From a checkpoint of a small transformer trained on Wikipedia: rotary positions, untied embeddings.
MLP neurons of a small language model. Each row is named by its layer, matrix (gate and up: input weights) and neuron, and shows model dimensions 48-143. Each number is 128 + 32 x the weight over its row's rms, rounded and kept within 0 to 255. A neuron's up and down rows have the sign that makes its largest values positive.
After each neuron's rows, "fires on" lists the tokens most often at its 100 highest values on Wikipedia text that the model never trained on.

L5.gate316 [ 97  98 168 120 126 173 121 117 143 117 148 111 165 137 180 149 131 174 100 108 143 126  87 142 186 106 197 112 153 103 102 174 158 142 164 192 169 102 122 125 150 139 136 148  94 110 121 140 160 127 117  74  85 122 157 180  98 113 130 104  83  84  73 102 139 143 153 142  91 176 125 131 107  65  84 175 100 124 184 154 124 122 157 106 146 139 166 173 121 137 121 146 153 153 114 129]
L5.up316 [125  93 116 145 149 104 102 117 137 155 119 161 120 146  67 142 129 109  91 197 166 160 150  91 128 122 171  90 107 164  66 122 113  98 136 121 102 120 155 139 109  45 104 148  72 162  71 129 124 138 112 130 169 169 151 114 134 157  92  90 128 205  43 152 133 102 129 149 161 104  51  85 131 133  83 146 125 111 114 118 135 125 155 142 123 177 167 165 152 123 152 163  97  96 128  92]
fires on: "et", "ist", "ord", "and", "ain", "ot"

L5.gate455 [134 151 156 166 135 141 127 156 160 186 103 187 138 122  86 135  96 171 175 142  74 108 109 173 155 135 113 130 164 111 147 185 113 151 143 130 141 133 135 112 144 101 106 208 132  91 177  96 112 180 187 101 114 121 162 142 120 122 130  85 130 195 111 143 206 140 119 206 109 137 213 148 117 177 107 122 122 137 109 129 166 108 146 138 129  75 150 154 152 106  83 146 146 121 127  96]
L5.up455 [107 151 132 109 115 178 123 150  75 152 132 169  97  91  94 152 130 197 144 147 114 103  69 124 125  97 171 172 161  93 140  91 122  83 128 131 186 122 121 150 219 170  83 149  91 108 148 130 143 112  56 156 113 178 202 123 159  45 156 105 180 115  73 157 146 141 104 163  87  74 145 134 112 175  69 105  83 171 134 103 147  99 111 119 131  85 112 171 118 160  66 179 100  90 180  93]
fires on: "ire", " o", "m", "ver", "ed"

L5.gate497 [126 185 175 172 120 104 185 106 140 162 153 111 114  86  83 120 126 152 125 147  94 108 105 110  13 139  92 102 214  67 131 164 120 150 187 163 130 111 117 184  99 106 118 130  89 138 142 100 142 149 110 150 115  98  70 166 100 132 145 110  82 122 152 148  78 136 120 151 113 145 167 138  95  50 118 140 145 108 146 173 130 126  46 144 187 141 108 152 108  78 130 100  89 141 146 182]
L5.up497 [153 124 153 156 129 103 209 132 133 115 145 154 151 148 130 150 166 131 121  94 187 115 106 110 181 146 150 138 108 143 160 153  89 177 108 154 140 157 110 152 128 145 120 128 145 155 188 126  45 207 114  63  95 110 129 141 131 147 169 123 163 168 117 154 145 153 116 173 107 165 130  73 119  96 117 159 123 127  94 130 128  82 106 157  75 134  71 132 123 116  99 147 135  51 111 170]
fires on: "id", "ul", "at", "ar", "it", "are"

L5.gate453 [109 145 115  91 106 129 171 161 129  99 174 104 131 151 182 135 142 158 134  91 158  93 139 105 125 109 124  45 136 100 148 119 122  92 138 173 164 167 129 152 227 179 187 112 129 125 120 193  80 114 125 105 131 159 129 126 114  93 144 135 136 112 134  68  97 125 127 160 150 122 133 111 170 135 107 175  60 123  78 120  91 138 148 122 160 123 112  71 110 127 104 122 109 133 128 144]
L5.up453 [149 108 115  87 150 156 106 153  70  50 125 118 176 119 106 133 113 131  66 119 139 133 115 102 132  94  44 164 159 128 167 105  96 147  91 189 213 138 136 125 208 125 137 125 132 188 139 137 135 111 121 106 151 154 132 160 142 128 185 134  41 174 174  81 145 128 162 157 128 127 169 181 172 103 139  93 172 113 128 100 151 146 158 163 140  91  80 153 111 119 155 123 124 121 143 160]
fires on: "ic", "ain", "el", "ate", "io", "'s"

L5.gate396 [142 188 155  67 136 105 144 145 140 120 114 181 185 105 131  97 136 121  97 120  99 147  79 126 123 116 153 131 160 144  85  95  68  95 113 104  54 123 124  93 159 161 150  73 143 142  88 155 165 105 149 136  97 165 139 177 130 108 110 169 111 113 139  90 112 178 118 101 127 184 126 121 140  82  80  97 125 116 160  52  83 131 151 173 180 103 103  96 127  98 164 125 127 123 155 107]
L5.up396 [151 198 130 152 150  95 189  96 120 160 131  74  98 157 136  96 135 106  97 137 156  98  92 126 109 194 101 119 139 125 118 161  94  76 184 143 218 177  83 130 118 114 136 122 190  87 121 156 163 124 153 125 110 140 158  77 142 172 157 133 124 113 170 126  94 149 149 161 131 124 111 104 159 119 143 110  74  93 166  96 128  56 126 127 142 102 143  79 122  94 113 113  99 132 131 127]
fires on: "is", " St", "est", "r", "om"

L5.gate206 [161 158 158 139 106 112 151 227 127 157  99  69 119 146  96 130 117 159  69 167 190  72 147 111 108 195 127 149 148  50  78  96 136 132 117 114  99 139 107 103 188 192 129 130 141 135 103 164 101 127 110 136 127 213 165 122 129 148  85 123 143 185 108 189 146 127  42 132  83 171 145 114 116 124  79 114 100 178 164 106 127 116 139 163 122 114 118 119  55 116  81 149 125  86 129 155]
L5.up206 [184 133 174 157 145  96 130 108  73 124  73 108 137 154  84  97 148 153 131 106 107 141 145  76  90 124 135 137 133  98 117  96 126  84 106 100 109 206 101 109 148 131  82 110 136 169 139 118 126 149 135 200 126 194 124 131 164 136 131  93  99 111 148  88 128 148 100 128 112 124 108 133 123 172 181  97 116 186 102  87 147 115 160  96 200 119 151 165 178 147 139 128 198 140 100 179]
fires on: "ent", "on", "am", "om", "ely"

L5.gate92 [137  79 136 121 136 134 145 143 101 184 163 158 108 136 155 169 171 169  98 161 173 148 152 140 163 147  76 113 135  93  95 102 110 182 153  77 130 133  60 157 128  46 162 115  91 125 142 133 124 122 132  63 107  70 144 107 104  95 108  76 212 188  62 193  68 113  45 116 102 156 146 160 154 134  94 141 130  73 138 121  81 118 107 139 144 122  99 116  66 117 155 141 129 117 128 127]
L5.up92 [161 108 118 110 124 167  89 143 125 163 188  87 172 130 155 109 127 186 132 152 171 150  74 119 119 157  99  57 167 123 145 114 118 110 131 183 181 160 116 157  93  93 103 112 145 159 138 128  98  99 176 144 204  92 121 119  97 107 169 113 133 150 102 182 103 142 114 229 142 135 103  92 121 153 169 110 199  99 106 140 130 120 131  96  43 131 128 117 136 127 128 124 127 149 120 115]
fires on: "ce", "al", "ri", " Ju", "ar", "u"

L5.gate370 [152 101 133 162 133 175  93 141 160 118 140 117 165 131 145 123 167 122 152 158 134 159 167 114 116 197 116 149 147  83  82 110  90 129 162 126 186 105  65 142 104 106 125 124  85 143 198 163 157 104 104  90 141 135 172 110 128 120 112 126 164 105 183 155  97 170  82 122 175 109 178 175 108  65 135  95  70  91 107 170 153 140 122 211 148 111 139 149  67  79  81  61 111 135 124 159]
L5.up370 [109 142 146 144 208 150  94 104 134 147 162 120 100 147 154 140 171 128 148 115 108 149 173 144 168 109  94 145 161 129 119 137 143 129  91 151 158 111 141 119 121 110 111  82  71 149 121 141 160  93 162  82 137 123 109 134 128 139  94 135 183 149 163 171 112 182 103 144 135  87 158 144  78 108 111 145 147 132 114  48 217 120 165 156 134 118 115  61  95 165 140 115 122 136 222  96]
fires on: "ad", "ro", "orld", "el", "ist", "o"

L5.gate454 [128  88 142 100 135 146 132 105  90 172 101  67 122 160 146  79 132  74 136 115 139  75 129 129 153 132 135 124 172 161  97 152 135  63  97 124 135 172  68 160 106 113 133  92 145 138 145 149 143 191 154 137 150 139  82 185  99 172 151 157 132 123 103 138  98 167 164 173 123 117 125  82 114 103 123 153 186  76 115 159 119 151  21  81 108  83 121 132 112 164 133 118  94  87 127 118]
L5.up454 [ 95  60 119  67 125  88 149 166 185 116 158 150 122  89 156 139 191 134 114 123 148 110 102 153 115 149 136 150 135 114 176 162  69  54 138 126  92 141 124 114 102 128 162 154 120 146 139  81 102 130 165 109 189 111 150 123  76 126 129 157 131  84 171  82 150 110 115 178 102 148 158 139 128 107 102 117 151 173  72 128 151 125 124 120 153 163 175 111 182  92 135  97 141  84 101  34]
fires on: "t", "'", "th", "d", "ation", "uch"

L5.gate123 [100 162 121 115 116 128 122  71 146 242 120 134 180 146 154 155 107 101 161  79 163 114 168  97 180 144  77 168  81 135 103 158 129 132 123  96  90 132  96 130  65 132 123 123 188 129 182 117 135 121 120 134 148 132 178 136 119 104 125 189 125 123 146  96 135 133 161 114  82 147 153 145 116  65 174 120 142 106 121 143 178 156 137 115 122 106 107 157 122 108  55 163  92 101 144 142]
L5.up123 [134 106 107 133 152 178 117 127 149 137 116  87 112 153 170  97 124 137  53 148 127 136  95 113 172 176 146 171 163 155 110 131 150 124 123 111 134  90 125 116 157  56  60 160 175  76 201 125 118 132  96 144 139 146  50 149  97 141 112 163  80  64 103 130 152  82 133 216 121 105 140 127 127 136  71  69 138 132 137 151  63 121 115 161  89 125 134 115 170  94 128 133  90 165 165 126]
fires on: "end", "h", "it", "od", "et", "amp"

L5.gate269 [156  93 120 176 107 104 114 127 115 112  99  65 145 126 133 102 105 170 150 189 117 122 167 167 108 120 170 104 152 116 104 141 141  97 117 124 100  88 131  82 113 126  64 172 112 135 128 125 177 148 128 120  85  73 180 156 152 140 121 163 141 121 198 120 126 103  75 112 158 195 155 140 118 150 119 182 118 108 124 129 171  96  71 104  96 183 140 105  80 116 154  91 194 149 103 118]
L5.up269 [136 143  99 169  99 137 118 160 106 127 107  38 120 114 144 107 169 182 121 147 158 156 112 227 145 115 150 174 100 124 135 166 132 120 151 110  97 107 170  65 159 150 138 157  96 170 156 120 152 166 115 102 135  82 158  89 145 157 187 163 145 113 136 207 120 105  99 113 134 136 163 133  86 176 108 157 126 136 139 177 147 141 150  71  35 142 119  92  98 126 120 129  94 112 153 107]
fires on: "o", "le", "x", "es", "ers"

L5.gate194 [172  85 120 111  80 143 145 101 175 114 189 183 147 166 154  94 134 103 150 114 140 108 138 122  84 179 142 141 134  88 150 100  90 164 101 114 170 101  76 139 118 158 149 141 109  93 171 154 105 109 160 101 133 136 111 119 102 126 189 112 187  98  96 124 134 178 172 116  79 105  51 102 199  81 185 151  83  77 115 102 145  87 110 129 105  23  78 130 114 113 135 138  96 177 136 163]
L5.up194 [ 62 149   0 199 126 167  86 177 162  89 135 104  87  98 135 157 131  94 128 142  52 149 108  48 140 134 110 144 122 190 140 116 161 133 128 123 125 106 109  86 124  92 118 177 135  76 179 112 165  76 127 167 143 140  98 143 155 160 143 144 158 126 161 147 104 165 118  91  93  84 126 171  95 130 166 194 117  98 109 168 127  70 196 153  62  92 141 135 114 133  65  90 153  76 139 163]
fires on: "er", "e", ":", "al", "r"

L5.gate130 [130 157 173  97  96 179 112 147 132 147  97 127 165 159  89 143 146 125 120 142 127  94  89 153 128 173 193 134 132 112 116 129  89 155 208  83 143  83 128 116 169  88 139 102 118 113  63  96  89 140 114 160  88 142 148 138 172 132 137 124 161 157 137  66 158 115 141 164  65 138 112 128 160 102  96 122  75 136 155  78  94  99  92 136 204  92 173  87 145 131 168  70  67 165 126 116]
L5.up130 [104 120 120  71 103 152 121  74 127 112 143  94  83  96 179 166 167 165  90 115 106 139 118 114 170 161 117  31 161  71 185 111 176  83 125 144 177 106  75 123  77 148 145 117 124 125 131 132 138 112 105  73 116 132 136  79 175 201 105 154 136 135 111 102 123 153 122 194 170 162 116 112 139  56 123 180 123  72 117  95 177  91 108 192 142 191 101 133 110 127 132  89  99 160 136 181]
fires on: "rib", "du", "ob", "ur", "id", "ver"

L5.gate50 [163 144 153 135 112  81 154  94 174 119 187  72 145 104 135 148  68 100 136 109 100  93 134 165 118 128  98  49  95 112  97 202 163 198 169 161 144 140  88 142 103 195 103 161  72 116 138  99 131 199 137  94 152 125 147 155  62 145 137  97 153 114 168 109 100 143 112 136 124 144 125 177 109 115 142 163 114 169 137 184  81 130  99 153 119 163  78 157 151 122 165 114  54  62  90 173]
L5.up50 [145 115 155 131 102 134 153  90 168 128 201  86 111  98  96 164 104 101 103 121 122 109  77 120  64 104 132 127 152 113 154  91 121 116 178 135 175 154 105 145  80 194 129 153 141 142  93  77 101 176 162 151 131 160 166 133 123 144 147  89  73 106 109 107 116 129  82 103  37 107  86 169 114 111 120 110 161 177 118 140 134 171 106 169  49 124  95 136 178 133 167 148  39 162 148  96]
fires on: ":", ";", "20"

L5.gate460 [118 122 152 113 152 163 121 126 129 120  43 103 149 169  84 177  88 117 124 136 163 126 128  90 117 125 131 178 170 180 175 135 107 194 142 125 133  48 142  89 106 137 160 167  57 101 105 110 117  93 118 125 125  56 119 112 108  86 112 109 151 169 123 159 180 123  92 100 169 110  63 187 138 145  74 166 130  89 112 177  98 129 161 132 151 118 170 183 117 144 125  65 122  78 195 184]
L5.up460 [121  94 168 156 116 101 124  89 109 137 124 172 155  67 121 152 115 153 146 145 115  63  65 105  89  73 170  73 153  59 134 106  91 129 142 145  83 134 133 118 128 143 134 167 131 176 138 103  93  92 120  91 117 126 129 142 100  86 147 121  90 135 123  38 100  89 105  66 165 135 110 124  99 177 147  98 103 124 122 163 133 133 233 144 146 102 116  83  76 138 151 115  84 128 125 139]
fires on: "ens", "s", "|---|---|---|---", "|---|---", "|---", "ers"

L5.gate508 [146 135 126  74  72 138 134 172 117 155 166  97 149  89 184 157 120  97 144 183 147 142  87 106 145 162  98 120 145 125  81 123  63  52 139  52 156 125 126  94 115 110  64 116 121 137 199 143 117 170  99 116  79 143 140 165  88  90 142 118 142 129 110 104 151 157 121  77 142 151 157 152 197 118 110 124  74 132 135 129 139 141 144 172 151 130 126 150  95 107  67  99 164 186 155 188]
L5.up508 [104 138 173 182  69 125  56 110 151 131 136 131 151 121 124  72  54  75 117 124 135 148 118 141  99 117  93  79 109  90 131 151  80 113 102 105 111 130 162  94 172 101 133 182 113 144  99  99 117  88 180  69 148 159 135 134 151 124 139 186 159 115 103 117 129 140 130  97 141 129 161 118 153 142 114  94  35 147  86  98  74 132 125 152 142 168  60 124  60 112  87 130  73  82 187 132]
fires on: "b", "rans", "o", "io", "ec"

L5.gate141 [106 128 141 158 117 130 138 118  96 139 118 121 181 162 133  81 154 143  69 154 131  97 114 134 110 135 130 175 156 116 145  97 160  92 102 144 143 111  72 140 176 149 121 138 132 117 128  85 131 118 120 130 151 107 166 152 143 126 128 128 108 117  84 103  79 149 114 135 132 203 186 134 121 164  87 128 178 144 108 156 141 194  35 184 184 116 156 118 144 143 143 115 119 116  71 143]
L5.up141 [141 152 149 134 138 157 101 112  99  80  68 110 138 194 170 110 204 111 120 127  75 145 125  99 137 141 139 109 125  77 116  89  98 106 102 138 144 112  96 121 151 135 113 181  92  91 159 143 149 119 143 118 124  52 200 145 150 122 186 143 157 176 107 148 146 121  75 101 101 173 201 138 127 129 164 136 141 128 158 125 115 168 120 113 186 136 147 180 130 129 124 138 100 103 137 163]
fires on: " m", " M", "us"

L5.gate326 [132 134 153  95 120 169 165 119 154 142 125 100 165 152 132 117 178 105 138 123 121 159 207 202 166 146 114 140 174 106  94  46 116 172 152 113 121  65 128 124 129 143 115 114 141 200 109 108 138  74 134 165 124  92 151 208 142 172 134  89 147 100 132 137 131 108 111 151 150 102 130 147 105  99 159 137 115  73  85 161  92 192 166 124 116 123 110  75 187  92 137 114 118  93 102 123]
L5.up326 [108 168 119 110 161 166  96 106 126 196  81 113 109 118 118 168 139 156 139 109  83 182 116 156 179 131 118 131 113 117 147 150 100 160  97 174 120  82 161 179 150 141 141 155  47 178 143  88 128 171 128 108 130 127 161 148 169 120 196 118 143 116  96 116 162  75 119 142 137 143 122 168 160 105 115  93 148 118 142 148 129 185 143 113  99 150 102 134 130 143 129 149  34  93 163 124]
fires on: "ic", "u", " elect", "ad"

L5.gate47 [112  97 145 144 126 116 127 124 126 159 208 111 145 190 134 117 120 137 148 106 107 169 149 118 136 145 120 142 163  57 127  68 167 109  93 107 122 138  90 116 171 143 101 106 145 130 142 101 101 167 160 160 104  87 163 123 112 137 141 145 120  74 110 172  82 199 107 140 126 177  97 135 111  87 186 152 168 194 161 135 122 157  79 137 148 131 175 123 102 113 126  85 123 109  85 199]
L5.up47 [185 191 115 132 134 132 105 152 136 172 160 136 104 110  80 162  40 101 156  89 132  92 153 146 101 128 114 125 117 106  77  87 178 187 115 125  94 106  56 199  87 153 112 127 106 202 108 138 118 146  77  76 191 100 114 147 114  95  52  68 155 139  93 168 124 123 110 111 168 104 119 196 168 116  92 130 155 146 101 171  65 136 130 134 114 120  97 151 104 113 130 138 110 121 148 186]
fires on: ",", ";"

L5.gate325 [106 217 119 110  88 154  95 134 117  85 117  93 143 103 100 157   0 115 171 131 116 151 139 122 145 130 109 117 137  75  87  94 139 110 119 110 111 108  67 126 173 165 136  81 164 155  92 183 185 121 141 139 121 103 127 159 141  52 131  54 109 151 161 128 158 178  97 163 102 159 125 137 104  98 113 104 113 170 130 119  99 117 120 152 175 121 129  76 119 117  84 120 131 107  82 187]
L5.up325 [129  45 128 160 140 119 139 120 152 140 135  89 127 162 111  85  86 105 168 154 129  76 121 135 125 121 114 138 191 125 180 110 210 130 146 122 130 168 131 134  95 126 138 106  85 172 187 155 107 122 193 143 110 112 114 169 144 158 151 111  83  95 160 139  86 146 125  89 138 116 144 202 160 122 146 193 144 110 125  80 118  87 116 139 105 157 119 159 163 142 110 148 126 123 193 204]
fires on: "al", "b", "|", "9", " ", "0"

L5.gate484 [116 170  89 100 126 126 130  97 127 102 204 115 109 101 136 130 130 163 149 136 120 107 167 159 113 183 139 156 232  97 135  97 196 138 167  98 150 132  62 150 165 120  88 140 174 163 149 130 114 159 128 154  50 137  91 163 133 140  56 138  61 106 163 129 111 105  76 112 165 157  59 131 102  83 151 125 120 120 159 172 121 136 166 163 145 166 156  97 163  87 132  88 120 131  93 190]
L5.up484 [199 148 143 117 165 126 142 148 165 155 144 166  94 141 145 103  97 126 119  97  80 124 128 120  84 136  81 121 162  46 141  55  70  93 144 144 128 179 140 116 157 151 156  85 185 120 129 133 117  57  98 130 112 142 116 144  81 136 106 120 102 156  93  43  84 127 140 154 173 112 125  89 112 124 168  57  77 162 134  95 204 135 146 140 132 146 105 110 123 150 133  89 122 105 173 122]
fires on: "om", "r", "g", "s"

L5.gate60 [150 113 111 126 184 177 152 150 112 104  78  93 104 167 112  97  82 125 165 155 133 174 163 100 147 124 125 105 225  55 144 142  94 114 125 116 150 105 123 159 112 148  99 129 109  98 157 151 160 178 146 130  93 153  80  77 118 164 169  91 132 124 147 138 109 110  97 193 168 139 155  96 150  91 127 110  71 126 144 159 137 107 103 164 101 105  81 118  75 105  68 156 172 129 107 201]
L5.up60 [112  84 134  87 126 226 111  65  98 134 138  92  86 116 166 119 154  92 112 138 161 155 118  80 113  88 123 143 176 134 172 202 116  77 116 200 192 153 108 147 120 151 136  92  85 145 125 125  36 126 187  96  55 154 124 152 114  98 122 115 116 110 129 123 116 183 100 108 155 131 199 118 108  90 157 120 115 160 105 107 114  95 128 120 128 121  87 149 159 162 150  78 115 114  78 162]
fires on: "are", "at", "am", "id", "amp", "ay"

L5.gate124 [117  98 137 174 118 111 107 162 127  81 104 119  99 139 145 148 124  72  84 187 142 158 192 134 139 141 127 135 140 127 176 109 139 110 193  60 164 121  67 161 101 137 142 141 127 122 173 147  71 149 138 133 177 162 123 151 136 146 107 125 167 101 117 164  95 170 119 153 113 171 145 159 163 148 108  71  82  53 130 134 102 139 141 163 109 114 139 119  82  78 144  97 145 161 127 145]
L5.up124 [ 90  80  98 116  63 200 128  79 102 114 161 121  94 127 112  92  78  87 112 166 166 181 170  52 119 139 121 161 175 131 190 155  99 100 136 155 170 146  53 140 126 159 134 151 149 115 112  82 173 111 184 146 101 158 140 165 113 160 119 124 181 157 157 178  96 152 118 128 126 117 144 160 140 111 147 105 135  84 124 115 108 161 133 177 136 130 141 172 168  78 144 121 123 175 147 180]
fires on: ";", "en", "ian", "|---|---", "om", "oc"

L5.gate98 [200 151 195  78  82 135 178 147 179 182 141 100 166 103 169 156 157  74  66 182 177  93 106 142  98 129 138 132 168 159 118 138  86  99 149  67 117 114  95 103  81 121 105 135 100 142  70 180 131 103 160 158 145 143 118 119  67 163 154 100  97 138 144 138 144 134 138 151 126 133 106 175 149 115  99 107 116 140 118 163 132 101 120 132  82 135 168 123 110  69 152  44 114 164 120  91]
L5.up98 [138  93  94 168 160  91 137 215 123 145 138  71  74 143 178 167 159 192 160 106 130 107 120 185  96  99 145 108 164 156  98 141 123 135 114  85 132 111 104  72 118 130  84 120  93 122 113 112 122 139 111  91 139 150 174 131 155 127 107 125 138 172 154 111 141  83 135 102 174 178 116  91  96 170 141 153 126 104 125  52 122 156 181  92  99 105 120 116 140 149 170 121 155 147 104  96]
fires on: " sh", " Sc", "ad", "se", "e", " Sh"

L5.gate498 [223 125  58 100 115 160 111 190 149 139 159 134 140 180 141 157 109 132  90 187 153  85 186 127  92 127 136 166  99  88  56  93 124 103 143 144 188 138 146 119 103 157 165 117 118 103  88  74 150 120  96  99 150  93  97 206 111 112 123  96 143 147  98  92 130 107 165 156 137 152 121 136 127 141 107 136 122 110  95 186 118 104 159 129 138 133  65 126 118 134 136 151  89 126 180 175]
L5.up498 [137 124  75 150 123 189 129 162 118 121  85 119 159 157 106 105 119 146 102 154 130  62 138  89 114 140 131 119 125 122  90  46 103  79 117 130 155 130  72 120 139 133 175 118 123 128 164  90 134 121 157 169 148  44 143 164 129 127  57  75 180 134 105  97 100 121 113 149  83 115 107 159 131 186 104 145  94 111 125 120 129 185 131 168 145 181  97 167 154 148 124 108 106 171 107 188]
fires on: "==", " M", " A", " H"

L5.gate510 [114  76 176  94 104 137 143 132 140 148 101 121 143 118 106  86 121 184 200 185 119 146 168 155 144 140 112  97 151  89 112 118 192  83 176  97 155 177  28 116  82 156 190 128 128  99 121 142 125 172 142 122 131 127 116 176 105 141 116  99 123 160 170 114 123 161 121 130  99 121 147 142 134 117 121 155 158 145 114 183 162  98  94 155 165  88 124 112  27  97 111 144 109 170  78 161]
L5.up510 [ 54  89 151 147 130 103 124 109 103 117 128 107 126 147 112 156 107 149 151 143 164 173 139 103 144 114 124 123 107 137 126  90 133 108 158 129 155 133 128 181 187  99  95 135 166 104 138 120 133 177 160 105 106 122 161 115  59 171 138 155  91 171 133 134 114 109  98  95 106 108 131 124 153  88  83 148 141 167 151 157 124 112  99 104 166 113  95 103 104 105 173 103 148 106 102 158]
fires on: "T", "ro", "v", "end", "l", "E"

L5.gate22 [135  82 133 161  90  84 135 133 139 106 185 143 152  68 141  61 144  74 146 129 147  97 111 161 151 103 109 122 128 109 158 175 139 154 112 161 152 201 100 121 156 118 147 112 102 166 155 158 114 146 136 131  92  61 122 212 176 149 156 108 174 222 182 111  99 137 154 162 151 136 131 152 107 126 171 134 135 152 119 182 128 102  95  94  71 131 122  71 116 127 168  92 115 117  72 125]
L5.up22 [128  88  93 124  86 169 143 192 134 101 178 162 108 111 173 104 137  76 154 134 131 103 148 158 169 142 100 148 123  89 100 124 111 105 130  95 104 166 148 124 117 170 178 191 154 129  65 107  89  94 190 151 161 114  75 140  58  79 137  94 131 148 110 107 161  87 178 151 172  90 128 102 118 142 140 140 168 134 103 148 108 121  69  95 120  82 125  75  97 141  97 100 107 170 145 147]
fires on: "ce", "ri", "rom", "C", "ime", ":"

L5.gate23 [129 136 136 156  81 139 124 148 156 153 103 131 131 155 211 133 117 183  87 129 146 189 168 130 158 103 125  79 134 139 121 128 117 107 108 137 154 156 122 130 105 128 144 162 135 130 127 155 119 131  99 139  96 113 101 102  91  74 133  94 112 170  98 186 126 179 139 131 135 105 170  67 122 115 128 146  82 142 140 113 127  97  94 162 109 135 107 144  96 100  79 167 188 143 135 136]
L5.up23 [171 140 162 129 136 166 161 126 131 137 112 110 134 172 131 121  89 155 137 165 102 146 108 185 178 146  92 156 163 161 166 165 152  78 106 135 161 118 125 130 145 107 113 156 148 131  79 123 112 137  87 113 200 142 156  87  90 102 132 111 162  84 132 163 126 128 161 154 134 105 116 111  96 209 163 137  84 169  91 122 154 126 145 155 132 101  80 118 161 108 112 143 118 164 114 131]
fires on: "ar", "ent", "am", "ix", "al", "port"

L5.gate412 [127 166  86 162  93 131 200 177 117 178 154 171 106 135 121 164 115 154 142  66 126 153 114 124 109 121 179 127 151 135 107  91  74 179  86  87 161  68  97  99 133 139 160 151 145  92 160 116 100 162 115  86 112 136  93 162 105  94 157 107  95 123 154 109 102  56 105 140 184 156 141 154 128  98 134 120 149 154  93 153  99 211 139 108 138 110  40 137  70 113  85 144 120 152  58 119]
L5.up412 [146  70 136 114 105 126 100 116 116 103 155 145 139 129 153 134 133 175 145 144  65 101 113 157 140 152 148 108 144 138 137  59  94 147 153 156 130 148 112 103 142 122 135 163 130 117 139 105  63  98 173 179 122 163 144 148 155 168 143  80  54 106 162 107 172 124 128 131 128 109 109 110 115 113 180 104 119  53 113 138 157 150 183 144 110 123  97 113  79 111 100 131 107 148 164 115]
fires on: "e", "ist", "ol", "t", "on", "al"

L5.gate256 [127 165 164 116 118  98 175 112 148 138  56  87 139  70 155 169  92 147 143 120 136 146 109 110 173 156 153 131 132  93 128  70 142  60 127 188 136 102  97 164 149 123 124 148  99 100 127 136 132 110 157 105 187 110 155 167 108  62 121 147  69  88 176 145 221 118 118 138 121 111 130  88 134  99  72 123 147 132 136 151 142  80  84 122 225 155 127  65  73 132 152  96 133 123 129 142]
L5.up256 [123 144 169 130 115 112 128 146 129  87  45 113  44 121  90 183 113 139 148 137 123 111 123  83 126 117 180 131 136 157 171  83 128 102 142 126 144 123  26 124 163 148 119 130 142 121  97 176 155 146 117 159 153 123 144 135 111 169 142 170  56 136  75 179 162 178  82 121 178 114 107  88 157 158 131  85 129  99 195 195 124 116 158 177 172 110 144 112  81 138 136 145 144  90 130 136]
fires on: "ed", "S", "ot", "m", "y"

L5.gate449 [ 47 167 126 153 177  84  97 175 102 134 107 152 146  49 177 120  81  89 162 181 154 100  65 109 118 135 104 171 146 115 133  88  85  96  58  90 159 120  75 125 171 128 158 122 153  83 132 104 134 112 153 125 128 167 152 182 103 159 157 187  93  87 110 180 136 164 145 144 135 161 147 129 153 159 153 124  92 148 179 125 121 143 116 154 164 111  75 109 133 114 155 144 170 148 162 102]
L5.up449 [132 139  66  84  86  84 136 117 132 107 108  94 109 212 119 131 199 125  71 123 110 224 141 153  86 153 130 164  99 121 127 139  93 124  97 171 119 119 159 177 119 151 179 178  69 155 144 121 147  89 140 123 160 126 123 140 140 147 124 121 144 133 183 122 115 105  84 102 104  98 143 124 121  85 113 111 157 140 172 148 120 158 157  59 175 147 140 151  79 122 115  88  73 155 126 137]
fires on: "en"

L5.gate176 [ 75 178  52 158  34 139 122 174 156 134 127 132 113 124 168 179 129  91 129 146 199 136 143 135 100 139 110 100  98 127  84  95 141 188 153 139 157 104  97 156  72 135 117  75  98  75 149 107 158 150 166 126 114  67 138  87 159 125 166 123 178 136 172 119 153 172 112 133 150 169 129 117 168 108 117 125 223 123 131 149 153 147 156 108 133 126 146 107 127 102  92 136 129 128 133 164]
L5.up176 [142 154 144  83  72  69  83  91 131 155 148  68 160 101 105  82  91 136  93  79 133 150 155 136  88 130 165 157 136 107 125 158 171 101 135 150 129 153 120 102  75 116 151  81  58 156 123 123 135 142 143 176 142  88 173 145  70  94 109  83 143  79 150 128 155  81 119  64  94  52 131 128 124 116  88 145 129 184 155 110  42 126 145 131 120  87 110 107 164  94 121 105 142 135  85 138]
fires on: ";", "r", "2", "7", ".", "5"